Weights of a small transformer language model.
Size: width 576, MLP 2304 ReLU.
Architecture: LayerNorm before each block, learned positions, biases, tied embeddings, normalized queries and keys.
Training: 807M tokens, 7483 steps.
MLP neurons of a small language model. Each row is named by its layer, matrix (up: input weights) and neuron, and shows model dimensions 176-303. Each number is 500 + 25 x the weight over its row's rms, rounded and kept within 0 to 999. Numbers have three digits each.
After each neuron's rows, "fires on" lists the tokens most often at its 100 highest values on Wikipedia text that the model never trained on. A number after a token or word is its count.

L4.up928:496443507500497507519466496553552498502487485515458491502468525478480502481485524478496482527449482521509495513465508517451498491511515507490502478512504533489521506480548472468499529517511520528483506483509535513520498523529512498498481458458509510466485499497477508502514508492538550524472518531502518510492503492473482527465521519539492462503516478499521485472504498515480501457474
fires on: "," 49, " as" 13, "\"" 9, " –" 7, " for" 6

L4.up1619:488533509469509493502531479555540480485491452498500478486496560458481481490468507511535507539511500477475492461540538509497516519518457562539539496484490503465484463489505507440489482515540503552454453496470484495509485484499515514498513517508567491541549512507509489452514545506515488482513529489513509542482507524474539463507543523546459507565475487483514471491532469478489471515522
fires on: " her" 30, "ter" 7, "st" 7, "al" 5, "ing" 5, " his" 4

L4.up2123:494529503487496477486485512471514520505478512491492488498514477476546512512487507519506512510474500459455489538485493495522512500465503525481522516493498540471490499468535502539467486533504532532509520515538514485499523494532512512513504478495558501486492517485526509532510524495524460459480505464496534474496522492523448496523550448509512518502450500514505530473482468537524484464505
fires on: "w" 13, "k" 10, "-" 8, "b" 7, "j" 6, "f" 6

L4.up1129:560494507499534530551501436459480521494485482477488472470513465470496514470486502503458500498500488507502493488542510496493493468507518470459515522465559456501516493544517492521531479506509520504496504539514535557472520459523437496491474521515500498512505558511500527514497523506499531480460488508468528541483481511474525498477495493533480517539501528530491497493456499467462519528492
fires on: " |" 49, " " 21, ";" 7, "===" 5

L4.up985:509521462512471516521504500483495506489510496499496495502469521469453486520519474470527541499479511529500465488499506478474547491511474516501512547533450473494513536476516517489466455547514529526498456493501503531521497467503528544562487484528508477471500529508526515467484482465496499504457501493502471515521518471523523481503508488469510500497495500464551513479490466502527485487482
fires on: "al" 27, "0" 15, "ter" 7, "el" 6, "at" 5, "t" 5

L4.up385:490511459440537553525460483505504543501494504471469515513464531464466522519444504501508506520459495496473500504488519458531508502495451447502522437522532479533505545508514495493498515480492504477493457507460532503493493467460471492520505462508522480500512536497489518541459514503469459489457468493529513505495504455477513531497519453480476524549460527523488482527507521474467535515524
fires on: " |" 61, "|" 23, "==" 7, " " 4

L4.up1584:519522519486486526510525521530494468503489460492487475508510465515517520498482536515535491483514495492500505531493508500491521465509479549477494504478480471477509515516462542526498508506500500477483490489480480484482480530492523517491505497476484522521521458497536493498488530530511496480483483524549537469494503526521478493470474481490547521518482499509499508483545501555511481518511
fires on: " and" 30, "-" 13, " of" 13, "," 8, " " 6, "n" 5

L4.up1161:516508511461478464487547555459490507436477518471478518504516483523516505497486482502499527483525523526486530507503448502463510476520522456496491494464513444503484499490494509511504508503458488506471493487513482495543530500526468514517513483473481482532468523538477451515468481530480492525501442470474480504494501502533474533490556472505529486454513478515471485549510472462479533487515
fires on: " the" 18, " to" 17, " |" 12, " on" 11, "-" 10, "s" 6

L4.up1173:494490484501503473476516506518505498530528497515441518523468509501506515549499490471508487520477440465513473495471512487516502476496503535534472464483509432484480452488519473495520482480501536482532519486530537515482510482519522579551507496514526461537543511465531505512534490502486543475480478477500461494519469539527506492510480535510527510498494544506446535475509520504491472502519
fires on: " American" 23, "n" 14, "i" 9, " World" 6, " European" 5

L4.up2290:510468468476534488485516470549530524517516506521469495466454524491448499504517483526498496538502517502465491520494498465524515558508484495510499494536508531492507485506515510496486459460533513533502500484485493517538512482509538485508512509474500464472495508480509448488483514497496485454498510554535506472558501524528482483517511547471484558501493440475490505462481456450519529532522
fires on: "s" 24, "in" 16, "ing" 10, "il" 8, "al" 7, "a" 6

L4.up1758:503481492512466490525543527488523508487530507439474557475494492495507493492504517486542497493581510537494503537477492573445482449518509538512489486506501563473489488490474481474490520516505533564540519522522526499488510503488485509523478459504526482467491493471479534536500528496557492470489440503482505481490469483505505554518488509537489473535512521497499481484493520477481483460509
fires on: "s" 45, "," 32, " later" 7

L4.up1714:491520509492524478497496488536458492507506568483461527498477575474484494555555483520508500495504523465459542467526483504457523518496507498467475522485529527496520477497505493448474484508482503535517520462467473532521487483490509534507489493499449505492465482490511491479496529550466506505519530496500506507543482551498455529521478475485527503464497462476467493511509503497460519535513
fires on: " to" 47, "ing" 16, "s" 6, " it" 5, " its" 4, " his" 4

L4.up122:499473507500531489454527487525525480538491487521460543484517497485492474481463467518523478547503505466498532454538525529471539458476516482518476501492533461527513496494496487481489512508510484506464518478494502480502504453535515474562468544473478500499509498506497513474542575533479493464521526510533472516502541469481503503517518543535501484462504535472472509520469537537514517476464
fires on: "-" 21, " and" 19, "n" 12, "d" 7, "th" 6, "enti" 5

L4.up2209:540502521516507514502503532497506489496496476512522488487502548509508497493487544475508487526463500504542533524480503500534523507487515474531482468455524482505501523480489489492515480470530530537490510482574494528534487462502486508484512487514509515474495456494507537484491464558560477523504469539513531496507483444509518514496481480506511466531502493468468456477494501495443464490505
fires on: "s" 46, "al" 7, "th" 7, "d" 7, "bo" 6, "sk" 4

L4.up717:530467493459516501512508517495523501545482526497485500495516520480496495520498498462494512533492486503472485461501550503438496488508476432485531490471514512477493579520465489473468532484509499525418486484494490497530487502468517476523521550508460492477471506473518457490493486481486437472532496490496492490516469493556495496502477513519478516513490543496480485558518479542494540484533
fires on: "d" 30, ":" 10, "-" 6, "li" 6, " &" 4

L4.up415:469523486500511474496501485527526489488529522488530500478519504465492501508474497492518430494505501505519452522482480520518512489472496534476520527485464433521487528527480483473538506505472508516515524494511479459473483468508516500466498487527457481475538499471553512458511510518518528475511499506483459490495505501494471522524525494540471512515502497504467529507523435501507473524515
fires on: "n" 21, "i" 19, "e" 8, "di" 5, "ne" 4

L4.up2081:502467546535459524478503500501510481518447500524481482493487531482515548488506511504486467528480513480505511509473536559473447477519462547499504498484503472465513507515526467489485462529501510496534518495530497481503505479509476544501520483508500528463494461522515471506485532489497470421490494516522520470497518474478484484483500522531457498490517502517505503477494466521524468481489
fires on: "," 35, "-" 13, " of" 9, "w" 7, "0" 7

L4.up2138:460484523489501483494493556516489519498501530471484531522550530505533514499477527491500499506506467499506517534528487500503471475524473485513471494470501512512512477555481482499545491501507500497494495499493513478548513520520506513473503491468474477428489473498489510469511478516540442505487558499479528527535510493500514502457504511446539493473484518477544497480498517449472503463542
fires on: "s" 27, "the" 6, "na" 6, "de" 6, "ne" 6, "th" 4

L4.up817:486498436477542499479456461491541530545466496514496506511465458508540468467503507556524544491506495563485533478482491494475521554542526462493491495512511537492530484498514519488532550486525503511510551471503514513519531481508463533476452534480481504518528496525479482474490478500483572490498468519488516512514435531499474544493452490517495522514472464543527498479479456532436523528503
fires on: "\n" 27, "/" 12, "-" 11, "c" 5

L4.up1262:548549477505504471512507509517530529519486497542495521529508518479511508495522522515485488488485485553476521503502511480469536520487483509482478496490523503522511477546523537544516476545533515460531493468500482512553514551496483522502528504523477498467513503506535459506500486518460510468484466481491489454458520518521458520505526524476463443489481455532456507494488484499520473513493
fires on: "-" 62, "s" 13

L4.up1862:527535529486471508503503523540539518459482508539477467520485547524512539502467511522533522461489451507473504548521489520449543525504519515482475538468521470544502503480507457449514497489483524490485483493513487485529431493527480551548468488495530525515505479506496487530463517527486491552527535462534495509517465568536507507531519500520498513488545534498545482511485446478470500521465
fires on: " /" 16, "en" 12, "-" 10, " on" 9, " D" 8

L4.up1431:494523503511500473512496495492496479508532494521489476514502496496452541493476478505500526499504506500455464464496509535514514558497503504482509483476546517515505503494457498469477478548530503491495454474504529436493557471553510526519499510504476470478532493511500507477489473512472454504560506492483505496512459491536518493488482534509516500523489527474520503494485488496548543496494
fires on: " and" 36, " or" 6, "s" 6, "d" 6, "," 5, " than" 5

L4.up824:483520459451501481493489455477453553478563535499507504521489479466436497469504517496504497502499482416468528499490505512479552494479510499531513495465484475482457493500502479508491502491499519499504479503537501470496508493531505511533499502512535478520539513522502489498495498498457518486538477462498501488471495487480517514460518500477504501545505532480508517493508507488519521516530
fires on: " the" 42, "\n" 31, "," 7

L4.up1985:510543528491465514499507545461483517501486499462519501534461514459493495529501477514486475442520500489452534475512511520488522474479498547525493496530513534476482520484492519515494509468519489491482517487480498450464516530535500492549503509525499511494530467481463489436468517490479449541495503448512536469506550494513481513532516524486494508491498519485474467523510504508490499510539
fires on: " and" 63, "," 7, " or" 4

L4.up1968:482514494510485513474492507538532544519489457557469515540531527476564471504462466513468531475486508498512493483522552528521496492490528508487541492475522485491494460471460520552496496465531517529526449467513526496465521510507511493505490528513469508476487505505475533479477558481515484470516511540503507537503511511481485496480469491496580490432494488493520482498533464537470454514468
fires on: "'" 26, " the" 13, " " 11, "er" 6, "re" 5, "gue" 4

L4.up317:483510496496468523471522512473519505439526533477477495531515465498476428450507501511504548510463504488536492540520524534444503464542471503450509445531453545503522541489486439552503504482486518506521498501538475471522511490509516496526472456528534510470470448490485514496482520503500523487461515508527503530461523491487482515528545503490515486467464540488478514519540505498513463507434
fires on: "," 97

L4.up196:498477552498532485447507520540469486500515464485534458479498513511509507505510502460505476506539522503462480477538519464504516517533466529502487475485468496508478507503487559470491478495491531489483533508471533458513484504470446511522498496489503494507450429493473458520474512529478468488499472530542481530477499519544528496538501430504510519513523493524498494497541514496513462481468
fires on: " of" 36, " and" 20, "==" 5, " &" 5, "," 4

L4.up401:485514459457491431536502494471543525475493506477461497452528532505555535497488495514509468483514494469465486491483489526533509494514487454505549560492553519492504512554476518527491552458533535545506502490495497515484495492473545469508557521472478501481500515467591472467526453503530492510510490524469495522525502505495493483518505532494477481519467496491511506484463482523492497465509
fires on: "k" 23, "s" 14, "d" 10, "t" 7, "-" 7, "es" 5

L4.up769:546479507526483475546532471512517493455476504512517454509513466507504509523590479498491491498517558490517471514516518549512474494495467538539515525486535486513517497464535468533502539513521496499442474516436487458513450502490491530487507486489454512506476474520464535494484510535509521461491503508527516478509438508525504536490531520545496470512515497548448498515523532484482512487523
fires on: " or" 44, "or" 10, "," 6, "tra" 4, "9" 4

L4.up2101:503501463491508493506467495524473558470481524535553510499532497454477490471480506465535476488489515498527470520478532501509502515472527494459476528534498529511471529534483483478531502485486489497469511487498534495461491543539438525504512499501523503512501495458458488496508528487435486486496537501497550505489517506496513501503473486538515535589491544462457506456516543476513466493487
fires on: "," 30, " in" 11, " and" 8, " many" 7

L4.up2098:484546487489508504494517507503475502514537488488540501485435484510519559516456496494495434483475457465509553517508533525513478482501538455487501489526488475531493476530483459466497484493471499488472541462533526463512519494483490522539521549455524512449536488507508494440453523501536487548485486551512545481514466494475489504475524536504532475482465494486486466474504508525491496531492
fires on: "s" 61, "al" 7, "o" 6, "ci" 6, " |" 4

L4.up384:480500499494544527522504478488506522490513491508499507483445487514493466504483549573484524512499508534490512505489493513451495481510493509520488526526541493513506493507512536524514545515548516526533497459465503500516476491469525515517446492459490490536468538499519482500512521519479541470497487481484502507493472497538464544556515495464501472452481488536511528492548509498512531462492
fires on: "s" 22, "-" 15, " of" 12, "ing" 11, "wick" 4

L4.up2072:504510501501456518542492493479468509459496460471534485516506501477478482499517439530490507495529529533509495502474512493508473511526542520515500450508495481489497527500505519494534491463524502511482522468485522532510530517520526471553483515514529485493479499529470502470491504487534496490505489503497474476539471489457448493538478497482539452545521500484486518527469488542515532453522
fires on: " and" 41, "," 17, "s" 8

L4.up797:469529512489517485533511504530513455517483545547458535498529546463513523526495567495526510513509470459480532485498516521488512522517464504498494482507515486533487495489561497538495487489500470477520436534487457486483530526475495519542530465456471492487497513528496533499539517490511516489486506492546531481538493487509508477508486522510479479492502528538493519552529436469471551507529
fires on: " as" 36, "ing" 13, " being" 9, "s" 5

L4.up76:511532487459508532508509492506466513478524504478458516478486496512522495512475507486524528496542474496482487519534505519534493490546485531484495504546502528496508474486494459492506501489500504531539511482505488495498497480455525509495468482535489483502509498522464526523526458510494442528458484517524530505483502487509504479504519463464507538538499531477526482471513508494517507500474
fires on: "s" 20, "ing" 17, "ed" 9, "d" 6, "ted" 4, "ting" 4

L4.up120:490511439518483533488497499521474515491497484452517471516474496513450486509514515464515458517468455452537512508493503504529481484497504480489546497508472434520525473448465470433520500468520491531458494523457492476487471476499501487554489541522524555529490453495563512512533521513496524473490487457455493524431490488511489495484518524492492466502444535494446521495497511451457488475469
fires on: "n" 18, "ian" 15, "i" 11, "ia" 5, "can" 4, "sh" 4

L4.up526:527521497471499550498496473481518461513468490513522492526467485546532477502471524486523533483505502498545497550441487501478468505466478511475511559506481480498477499469503499542510531524502471503479481470483550509493526469472526528493495445476496510515485544528526484494491551479498544482509478491541477490488479532508523479504509554427528462539501498501480468483523501534469469465526
fires on: "s" 29, "y" 19, " " 17, " of" 11, "t" 8

L4.up44:486554529540518472543529510518476492473497478553524494505505511513509522481474525495479531489510509491470479506505485548499541477517498512495492481489516555490480486486484491512476456480547500535512529448470487493469509502497489508531469462491526485531510475505486483450458545472490487510479498505533524490531545491483488506513486510517519476474494489511522489511513535589502469497484
fires on: " of" 55, " the" 14, " " 5, " |" 4, "s" 4